config.toml
intermediate_size = 832
norm_place = "pre"
attn_scale = 0.177
bias = "none"
learning_rate = 0.0168
warmup_steps = 0
schedule = "wsd"
decay_fraction = 1.0
dataset = "wikipedia_en"
MLP neurons of a small language model. Each row is named by its layer, matrix (gate and up: input weights) and neuron, and shows model dimensions 0-127. Each number is 128 + 32 x the weight over its row's rms, rounded and kept within 0 to 255. Numbers have three digits each. A neuron's up and down rows have the sign that makes its largest values positive.
A block is one neuron, or neurons of one layer that tend to fire together. After each block is what it responds to, as a language model described it from the Wikipedia text at the highest values.

L3.gate120:162159101156117112106083155100108061121126086131133106139078084107106149165113126159143139154156173105143145054115123125160127161101103121117121080094094150109148149114126151173083093179102167107086169088166116142108115100114176091140097165151156126147143132119205153177114189157128123142083106214150125127126210111132186109144112161181183151136088183138155130098143206158081079143089
L3.up120:177084158127051092156126112183150110130106089121114141128138119097151098135138116159127138099192157113125181118125151056140091181111074074147132150119081115104085205218087185179148068134136154151137128096113107105153138147130145108212191081128159201088128149104175148078137168100117101132121145177137163184136147104117149140117098157114152196145137192132197189110110161097060135122109
L3.gate371:139167118153127153112185130126056075142171094169138142084160157145112157127128139178117069158116102115092186173110136095163174116156146110135109090085131132159061118141182187095158118118157166091130126090101121161095094108120127144116125159109154089125054108143107089184138204161126124192116106114149098132142160137085079092145143111105133094144112182159203098102109086174126147135153
L3.up371:172136122204100141159172114040111139189192139156092111122106113108118193151077052127155135121126106145162131121124132153099088074172093086151163144102070145127130125096077194137146139137142161083084138146093055114189149120098182180155143100213141109111128165116113097162105109164119166125128064146110163102176143133117116092200121127145129173147173167181128139115150164138142134113136
L3.gate551:084146154138099185095138156150115106109104214149169137056126160110075111209131106143092165099085089149154141177149089088104161116180116125142138098168176113153101088080092120118207098074093080115089112054136109057109122119154096112099100120093141136122077135128081140173156177140157158133125127132092107110106134123073061130137128174064141137110113131058129134151108106178115146108134
L3.up551:152122100124134161059152185127111120118113146119196104136128161161107120110122160148067122060086136090110179179150115081168115145216143130133109142146158095129178105088111135089105113130110113184133099115127130166126126111145123167130119153117186144099104152129104161206154138198133164144130114147128169170175116147047114138035087185107156122151126101111135135111169078136135124120119
L3.gate722:180126126156126145116114153111189107174117149162157147196139131136099140166174091147083172154144135146133068104126096173187142097179142133106117162065133151138083133120167146137210096095161130179156153129153100137109138136044124177184127148096154099093131145066134171197104155169113151164119128139125088151080216122160101117140062179140113133168145142084131138158105125158115156116098
L3.up722:153157080129143120159136151134170079142107104201221113105177132097068115161109156111138145128107132136148126134146132107171152131188150125157091151132125104139049125087155135161197064147157126183175142122168136113122140132081166110135115156109095160136085143162089134162152178168118198145170093089145110093108181097084110084175074182134097187152091178122164143111083174143185178105136
Description: Verbs of saying and judging. Inflectional endings or whole verbs of speech, judgment and decision after a subject, esp. reviews, such as calling it, describes, declared.

L4.gate79:086129153168134057145067113147084109146149104149162064154131158106105148092120124112099114092095145085152179137143149084095109071136126124168084090070099168194107116124128121121138139135090157110145147165140087125155181136118175125174145121075167130138116142178156155110161185129112157147094136163142104098119190116108098128166064199143173090164085160111163060162147131130140161083115
L4.up79:178100111094099165159157180140102086172128141122162138086139114080133113138111159166103143121126143114098096091200104116115097132150145181089119080096148149089126086118094147148120115161170131104118146156135177124097144113053193111133177125140134114135178064129072173139066151088150146110106148152135151110192144119107127147174136106094124162128176114131158141067132124132094186172088
L4.gate140:088093132144122175108130155114130121121116139140124151137106130113121179191176146154087150154151128111129110115142113097084150138157126115149111148107113146124111082171055097079134118153163065142123064078097138154104114155077122160165088122130145179129085150134091156143131094177123129123119128126052110149148133089159088129149103145160168107130121155076136124106122148112143181155126
L4.up140:112098092175133183121064129154053115133190196118199095118150116198137154169134202104147108089146117102111141142108142084118093148154108134192154167137089169149149096130122148099134089143173128113091109073084138129146110134103129070169158091024142121148110123027108136128100111138190149117109104147053132136146161080064143088187129151087189113072095169135132128117135134111133174113140
L4.gate158:148114133190168171095152158111054074176122135139114064148121127091116139124143143133140101204135157106121154046151132101137130116133160163128105140104085105118123113128090140085113101163089096110123102140116096152146117159170119072144150114163147212163145140040139074167117149221104135116126148155181194068184166154133081103071119185110081120163105108162130114133127093100140148162127
L4.up158:148177098142049108147175148178127125131163158124147113114163122093106149099113099120131162193075113074132095145133094152135070122127160161116112136092177111117109132180131132105100137110141107065132141083091114104139177106126136082159114090162122178168112158101086093096145133199086140047128122148071139134125162060163097145101163143108124127146144097115167101189165121153098182132210
L4.gate162:117134105088116106099096158120069085111143121129129152162140137159191141166146117115087162163164207142155155147107095058079112151156114181094110144042169077123109149155131152095116160087111119096114203110096127086074074157079150166145153093138121157125193139094104137145176122133119080144103092119080108123123159124221114086135124108192078164163073090113141139138118140143139167099090
L4.up162:138123084102152100154088145156135115167130144142149099156027186092130076113079132106097111137129163117103129095161086194155174129125150143167139159088109100125114122122117147100182151107143131109159157115123104107092075143095128158119157140080146152090061167126106087123122173128155114172154108134148157163162161120195109047161074110145081127150137094099155136108113141172153143139040
L4.gate219:117169102136186130112161107145119157093056134133138184114053180162130181125136079088134128093175141139163127133124134110151127067181144158140142116136108124192107121134122106073170117081133080134102067057158129178109106109141141141148139079108160146156095100110140154089118158152109156110122141136064120134149127104115125099087096195132127158157131123135161106115162209152201108126143
L4.up219:098099120087137172213118070120103159100087162189146193147150179118097133112124207103088163141128051110133120120089116130106157054152119058173140093113145128111090128150118142092162090120141114183136073084181105102124077175157110114162127106111170126158065135154131124110104152135112098151074147091071152153167120109158194135136068145162155134170121182080111149185126168120134168103143
L4.gate256:154058138153133094141149105096130143199065122151111176201130115174083096099112122135138111174176093086128176129113041128081140150115076115136177156123113100120101092179087116118112105104181101112111132129180096111115122132086097202148133135108136156173137158117112109205163174184148138119146113129104172152118141127115124197129111083102111143155137125102129153082134160106098126154160
L4.up256:135087141145067151072098128109101039127111156142165135109129103104196165142088149121122094102116119181178153192167102141137101112102178054146167119151150141205142210137144127154152163098150110129117186118077091135129111128128174102099113158142140027091116122099159115123149169128072094152117121114083102080144188140068133164092136112119153145096124076083188133157131109072114153122108
L4.gate353:090104139171155201089140149128113138066141117101100099164075146178162080147109081182131113207145106096110161130126098091172136192073122116142092069151163103144129103166138150063135068111102105121143061039141156100150106150171126107098118124140174162066159107156118136120182100156154161131144175122139105139148138153079078121123094142144102139148150094073130092116128146169140147184125
L4.up353:136100105163083171100121163108115171073128144150116202181082076165168167168129103114112118115161125104134104130136141102104187151168144086157117063155127118163050058134150095119113080116142121156162112098111161104147160164155141122127077139106163110089160104175174181174175124183141121139139097138089145110143107083110140173125138057144135125162152091086131099130137107130133179131137
L4.gate354:087140155140107127153092194110089109090102119152127139124122115162150125197169111172119121119094109128088089119148096071176161089125153135143193120187118113172089181144159057154161112160175117144117085144130098174128102136089093140088115119071096176118084137126135172190169121161128141134063093116169067106158141096118125126123140125166133133158117135101070118165145128130156150084115
L4.up354:136088148108084130126154148191113178181124159085162099130163187141081154144182141154154128103089151077162133143136161153089122157149057140143150033108125188148146115065102117080100105137171102085170124132164110122139130116134120130130110115146164157159137130125153083118061129157180148096144130138114195093126113106147095143117125141157113084101116082090121104047123097069110135110046
L4.gate417:064117109109113106115165182144171116102135174134138113214155176148147138150182114143130048130163099120168143135137148117095137112083164169142098083135104113192117122167156151141111146151122104128125159125149106149168093175145173129153171137167112145157108178166120167147117125161141112102129119114065121195130111168084102115084101129045082116148185111089165103167130154123160124192125
L4.up417:144093099092125140121068134093108134156172141112110185118137138182156146178137117123149136100155190128202159118103093121112088063157123171120103109093133139110169074120117178105124056067146094110165147083108103143141152153188078161110143105106091116171086161058195126141079180160110105090171122144096146122153158144111126136157094155146125123161133123091126143072134063166092117175121
L4.gate490:123148094137112139117068198042094131110060085162077142119120138105122201176140128148131121141134165206126121148117146150114137073102143140087105139105132113197103099164170095091104122136134148152131109117109122119100132120152133146162096115157198123092110138120176137151109085123137097124049079117148132072135155139062116163135088134169125138140077147093127139086161152094085170130126
L4.up490:097161134130087147114090183106106135119128148180086126107171140140079120148140153155096094113070095078107198106162125162135138182071134132102108149126134131163137115125124128188127082114153123104156152063099113120156152153149152115151133119156201076119055174126145120158088076146135159085099137131122156176101140076114098081209142163081095150124140122119176107169139146085132127147129
L4.gate592:102139154107128135101094158149130113110091075151121138138128123108144141146148137178067117137134148131113145171123129134097086136047121120212148112203141118143193136140127089132127094084106153138148172062144116148090126133155160084167116129049135144058168115122136159185156113190119097130125135215134089133118161150172149128092098135096184057091149216140165080124174110081111110167118
L4.up592:134162126087146168119103117184126156088113116144109128119120141121097079152132112163104130036092111158182151158149088101089142085081107103145160138156099139107095147127090108075088119133157145133119108112127145168111084110094180101159068096133208133128113204132195140166091136150121194102148088187133130112136151119164081160073078080104179148141149118124141165124098102171064108136071
L4.gate644:141219155155174103132094087170175154106085177197123167108091144131130110140137141105104100179142111080162109101118058155173110127139093107151136155132085148142130135156117127105126115144147159092089155126084171060141189160157121122066144136106193127142077151129131163175094176108110120131116138145125096075187156118149164099088065116124162114126141109159116177171149118139105117157168
L4.up644:069116096144125138089088104083125072123114154128160112142141134116099113152140104100096161092057178089123136125111105040114145090057082078103112078113100153153126056077080113136085074099143071092153135105059138108122116105100117120159096148104136150206069087116098126118122116098082175168110147125123127094195179097181123097117106100158179060164162095079118088087084197150115120116097
L4.gate668:141106140115084085070093107093144130130122162138078156167096162114116144186144104093093118148128094137141112136154094156064094126121134074179145119160101067175072129182113099086133145106169159122162137133086116166097113094154111091199150194115131108157163175126161107127081098153097129122074057110071199137091147078079149087147146136029113198159088145125155136073135109065090153128121
L4.up668:156137116145126110115141142103112108138146174138049106106107178155118162177213113151148153168131128124154116160122058106118120074131113098158111131040082144219112120123090065144134102114105165177084134152098133161134151071062166114215095163131110167117067135098127197177162147119113123197146142126104151102130145132114156094112098153118159085179110154146154153168069086084104153173144
L4.gate697:190151126153095171106106130050097128117103147137118165161074133154159135182098129116132117170123140098084098114139117105173116112102113120181099153096141130151182176103182140116156080142075183088109084084067136133116102143114140160119116102157151180179027152127106099173124136163062130125095149164130109145154142098129100105134153110100145158166127118129166165096069138159098169133090
L4.up697:142152067139095128105087208066135114118070090142150145087102152124143127175145198136145147124056158094082133121146116121119089194166130117126134162163183146111154104124150169132137087136185154136123117152152133122148108106170127108137120129066109124138092106122071103161107196165114110159157104191113110147145126100124069107131109095147118091206132092091139110106093097104159110105164
L4.gate711:131100132087111121130159095151142073083114121194148103061157102173156128100153210171118138129151157101098193099155164091139153128138104207105079121136120142107088095153097069163140139130169140148123106121109105084100103188119139077193125105106076093179106092144107135126133120167088126145134094160157140119125153085142073112151213171132132144141147145111118169110105142106105150124108
L4.up711:180167131114161149103110154050126182138084141145129112150103113061097141135130131056156119100126129101156129125105150100103081099129121092145130119082148125079107115072182138127123073126113122120123066122145120107124130113172196081162132087114068179215162123095123133139109148142124071126095170136147184041152083132128150136134162156135154143158121116083209159099090094057155113155130
L4.gate736:119075095105093158129134111085137099059109112151194124114124155166133181158144109082152084145158142117187112107133109113103094115102102128178159157126143139153103133106155105074160086152076149111057152111153148077106064116141120195146146091089137138131092183116093048153137129123117123133123158131131113107130099134162142151135127134076130109137116090122147122087103056145127193108070
L4.up736:106156170206123104195117215123078165156109110156084148136133130079140075159133134146066151151103155096118126163102127084083109118092099198173147144124133116145196109149120178078134118140156121109162125141158091131111120119081130138173138107125145129144135147121123118111093125155150132108189092090119137106143237115108118066108122141093155183132129194126146056132111123124129086192111
Description: Transitive verb endings. Endings of transitive verbs (-ed, -ing, -ates) and linking of or to that precede a direct object, such as depicted, warned, forcing, death of.

L4.gate114:077140157117136071123114133119128163116079074108125087148120117137118160038161072111117138111144089156138115114172185107139079104054163105073120051108104107161106162181185121071151152151117080197138101167134120118106110158092143118105100165154128138165169151135154092165082092102080096159126141115167091131121136088126158146133092145134144146138184115116160159153103141160165109121139
L4.up114:090145122136094131131106114155198136134140101127105157129150128138091113149191133117095124121152079127175075078137202124088179105082142103052149087132102083085157136121159138140089136145153062222128181101103111152104175177100153140134133200135103115157155147085125137095148125068100105120116083095107140130127163184142142146137126079081080096145092186135130142141090086152155073154141
L4.gate127:191147153160097103115100071103155172056140129121120132091177150110108073128184194158158115131154125091115057104137176144165112111122132137118163159099061122075128110129128081176071141107114140143135109097147124138074114123111141098080156124138124121099062130129103185118092159148139095177132084174161058150117180084097132105157155103120146090110150088080124151166145087176061207110140
L4.up127:116103151178144136108111098159144116163115103094152177174163122108133089094125101126152154100162145117156129097173112155139089083095148099090175143173137132141176066091134109146071144135135160134134090063185066137172110092094097122092196149121141161099071147067197150147108182129188077115115168119151132161091179152109120125143147153130173083100118175127158202123154146166143130089171
L4.gate240:149124135146123163127089128147094098104073112063139158101132078125094172113148097142115126140137088115183121088128119157151119116176170135108114152124123105137140076140163175109135161129124141177154145119098159116145159117108108110169127106096110130136117064091100137117078145119055132094141160145121163123193150235139131108164159135113075158094159148174111157098114121115176162152083
L4.up240:101153159168096108118119140209149168116126163143162108155113174103120136161157137107128154169158126159157132170130168107147093147147151101060107119109162101115072141045213157090147123108165157133109108069073151147135140132122118084127121148160094214143141129127154158144118075088134181052136148139132124139139132142109081096167091083088072135098130097101176127154130148138115111095085
L4.gate269:102125145107111129124130163162108183090123138089127126156103125134153083128147121126093052067169093094126123121120110097111110156122144138164120099118165135138103112086125171112106100120119059137138141153124141178132076161104123121129132087178116115178122083133145165087160128067101127109159129152185134111108122098142169137094115116082117112122131167156178096110120188059161088142152
L4.up269:124132221120140119097144132079111145110156126129155106135140069138148087115128111104090075098101087135065118113168166131089152126142147144128125136104148167183089135069133137127109150159122119150159169104137091174087126091121147116134169131187136133144102150186116069082083148120081123104113195117144137138136097122111172165121133117094159175145152149141084120085107110074183119119097
L4.gate329:093123151167063143121130132183103137163150138121143092151123132106099175162136143110147151139136113143143130070174162180107146161172114155118109144081090070144145129114167129077127157088107144126109114057112176188134126139203098120124136158127069166139182137152146144116107105135058165118198137105151178082139152088087150146158082079091158087073186118106057073101139105142130162112076
L4.up329:120142129123087113109147127175162176078075149132145108116167069088125123144104114108167152091150098116124150132188160115092139205073201078128112190134152095125179097146102164119113108103096121137122091159161161074105175158115151115124096130076163149104150131085093088074140097121105088135111087191181105141148136189134170145089122117097157173138126105163162140179151109090110102119100
L4.gate345:087140182101110131162138119179094103069129112154196085138126056149104135108129102124139107182150120142136112111121087140154127104149165056096199102075156148115094102101096083126127131110146112136128148148165107200184161120126077099080144157157089087167138101069152178123065149147090143153092079136162169129109172112124123145140151131119134131082172173128147172100133093122149130122149
L4.up345:116135129160119135142151085165131142073065127119194144154168122156140082147165154138101113098143121119191120081152089072211099143134138060127116079110123135119090166127112097133180165133133086193105099080102175137100126144147120097091094110094175163100083150102057125146120057143138150124097127131069141125123151171155146137112113130128124118139134190095114163176147125151134112100175
L4.gate351:120140118094152143158167117133184143149086149155126135098114077062163151138084124164135136116090156180112119035062139135133161146167110142112133149116150133136128077100148120017191115136136141165118142135138102177096101137102129198150135100150113144084154091127124172169111157106106166122173137188212104193120170135138126137117097153147123135103128145175124153051119141065175060110221
L4.up351:091139131111190143177170135148148135141183158141125120081095108120187166134119115191096140133150088111130109066127110134115157112139143145110120138127156122132114094114095097109128142162105158165144096128102141198143087129167111173163150144173149122105174099142101134168084149105084145088142105157198122117119117091153136109138097137174161183081078206155086131046108122079145099102162
L4.gate415:086165202084165136111116194173131129105061112200157121135109140133153185152179147161138131143150106121110107087053164141123065137119174114173118137072127150119168068153178120112163135138072163170109156094110120110128129128116123116065127117115093115126143105091109153117107119122112149109135130108139135124143085124049157079120101167091153094107160169121177093122132133143183132106056
L4.up415:093122158100157172103074140132158160101129137184160121122165102176161116135133139090124137058127122161152136181182121117163167161164198094138086126103121141131135154085117098079096095143092123119139105110138127091128149161121129107151139145142086169104142163087134189171088086106147136090098062124137096086098146120175130124131146195159160168132162151177120184078125072218163080111069
L4.gate416:126160136167109116107104119133127162123143133079170133110165072158097133102178130099116140061190175127126127156116176166130173099097154169122169161127097132116042086135123126083105174116137149188173121067113123208207116128102173147114113112147135107046124139110104156110148168106023130082150112123173152080080133134145106165083077125066130121088065152154114101113157159131192137137092
L4.up416:055109092114063155130128105151125165127096072047115130154178141143116118117191129106098151125132166156133101162138110145145134162096178055130090137132127125124116112106159176117119106125133140095132107189093123131129132129145139129112120099083122090107117168101125163111093151202052193073105158165131144013093116156107155169141124140142150099125108180112089116120149145082099123129116
L4.gate478:154113121123156195120133147150119099086149162131109168124146126165134084134190113158088119051181129107197148078108112148171130190154123174173069121119176128100138100098113174126169137145135117103197147138123135132137107166106121113152135107149098129150158096163096103120131137056195182142141075206123115141149147107082145067140164129159143092090166151173139180100103118078141165143039
L4.up478:147130160086130169129120142142113140131164187132101169130194133161083172128157104129129058083129137112110124164130121139167123128129093124161106144098099127126149147192078129124156126107072109141117145136138156176080088165084063125106106111096106081116135120158058130125114166107128142104156037195175149142140118140042108116137199158169211153106104100137181134155124186112132188136087
L4.gate495:171141133173143115183101067119135141135147166110151112180098122157075098126170187108121172126105094167121143137103121100107089182061122124121132145073084126116135098200135114089121092138064145108124121111149139133140085198126185124112119138111101072138164093126123098117119139119115116128145107138116120157135089140139123161120106168118088152115111101132101172132192118112150131121055
L4.up495:143170172119118150115181125100087122081117158124133143178200182124132114128190084161094095144096160178086122092136162138095122111145175153113124165134100113143160134169141115167142175088152157118090144097142150077169119090101111128139112116148167153114121098183067118168121106086142107093105101127136103152092148152120121097184093099160122160120129111095105138132133104102109089156115
L4.gate498:096182098131117200093104132147106106064081132115112129133195155120119144120137110130080123182181116127132133093135121113081132141152116189130189093100107134088142125132148120102182117126151137113057147092068169160142083148147128056135110166150121130141102147093164090118093141053154133155111134149169083134105082144139116135120107136153154146085100142133159179183117181196098145137161
L4.up498:140140140093141125137096139121068119100113201125068126178123166110178135160079134096122096110119077135133101100143140055081176108131176108132103160129129135101081145098077109192155078178149073092155125114124118139121197094187122090040131114145156122099117120112111136133146138103153143092111156098182131135155089153089138172100104171150129108147216127154154162192126120128130077129182
L4.gate550:129101156078183082183145142080124146157121123134152160113085125111146143131069127168122138148180141131194137091128134136108132130125163217083176160107105093156126108153133100106145142103123093092159218125080142169079158083095091125130087098118089135136142088158078114069136158115169146160200128133140090137196132160128122075149146109132079101157156139150099114075167168158110107117061
L4.up550:116198089114157137082202201118137150149134130085091124091145125105126123128118104098202105077202128064189133197102098164135133139130157150141162108143043124178092122129152146136109186122122169102156156116111155134146134116144078159132167079155119127137129040205053164122108111142105166100213186176104096154136115083157088126105067133114117092122152170141162183135116121115129112089071
L4.gate578:111151164130126131095158109112113124141090120124103085147043121071050127166124110079133154120139124147088143096086154096163090109152154134097126157125060090112063107076200124152120130142103130111173129067145075152169124140138078169132135093140141075100078131039170130087129085133105119132168146096219150102145118137077140127104088079206140147106107136177115171174119136144219160185180
L4.up578:117125186096143069121112150162152154154074089146081152156165098189138169111174174068126090169106121110083114212106143161143063142050126104126127152115132111179093164158126134100156139174075097110143153050154107177146136154157131090085108138172132132108126141128127095063136143108050130112129124151131111146155159091183110131131132150157139152136082179119179099103047058117092145142162
L4.gate636:099146125155131110170024115158101134129153155153156128149093170099104108156114205171135114102179151127114129107203122131175200149145166115140091175142033119125088084127105151156078145111110152133110113176141141113147132184122124111036093134139061219104093118130113203103110072185154143172139142165110160117122147131100166148202115101123142065054185058173113177117157118147171128121102
L4.up636:087157096150138165168117119169098126092097120142116114147140110110145097138086121156160120133107172146171072091134110110185131146135144109141118129143157132161124136164123150139071144135127118145107160093171097189125142184060143072147129160218090162146118081086078093124091142116164071159160166154120126105134080167133109091058196095131090107082152122140066116162073095073177111124121
L4.gate657:065145121152160198097135055172191193148121117173165128164122188124110126139126094137112136137083155118116090140145168128077184202087109135125150123155055097133091090051078120128171148103119106138116202136068094095108129118136133143147116098144132142144185141144126121136143086137121157126199131141146168126074108109104078130129155148111142103141118028127129158126171128157184086078128
L4.up657:092102158100116093145148129168163134081135104156113154099170173182107117132123132113184099163116125138112187123167134106206134100153113102093070180132098114074192147184078145114088163127146209097103127117133088148143102180197132134112157086099101155149133116110157030147138120120145095071133131110118120134161142114141113129084173092117103077126133168138115157210121133156153107130091
Description: First-name completions. Final word pieces that complete a person's first name before the surname, e.g. Rich-ard, Dav-id, Vladim-ir, often in tables; occasionally place names (Icel-and) or table pipes.

L5.gate200:088149153127094146141131157198151118080111186141118126179101116102145199133105156071143159123121109117104121074193090125121113174156180157125133115113136080120136096121184168118125156183084094161177113072140149187116145145175106089167159115159106107118125114085101163114114105148108186145069140181064133127096152149097137161139134100124169159085120122146145147127147133131141100131121
L5.up200:118176161106101117173195139181136114106050138114144120086178097119151185072119068106143130142112117120170124143182135170154091164112110079133122110126111103130108119096203076101128138191119079203143116123095153124074144179131153084075107153167146164113117073091120104144088070163098098122066058115088092111114110141167138094151176171173159125130179129115132105123134129149099109092102
Description: First-name ending pieces. Final word-piece that completes a person's first name, right before the surname, often in tables or lists: Dav-id, I-an, Rober-t, Jim-my.

L5.gate165:109115197116099147068122156075098070053149079091118181150093136080048178192149130139103128174109102151140167146113137106097135113087108097137084127136097071099142129142096136113089098065142106199126086130150122109162111175108099097151110116129134164149034126119157171161101129183060140092111128159116139110170182164120121158115154109117132084153103157155131156167171123105100176137108
L5.up165:135092075164105121132114110080144136174117138103084119049165133123144136089156141145142125132143108122168116135126147054091131147120123124059069118141084129145133138110128145060160088157182152182144094166134168094130109169128139143112111091102140097115074142112133166158098159175088194145164109183110153160135115105149106157122173142127078156158132091083105139123130176191133155104122
Description: Transitive verb endings expecting object. Final pieces of verbs that take an object or complement next, such as t-ells, all-ows, en-ables, plus to, with, helped, gave.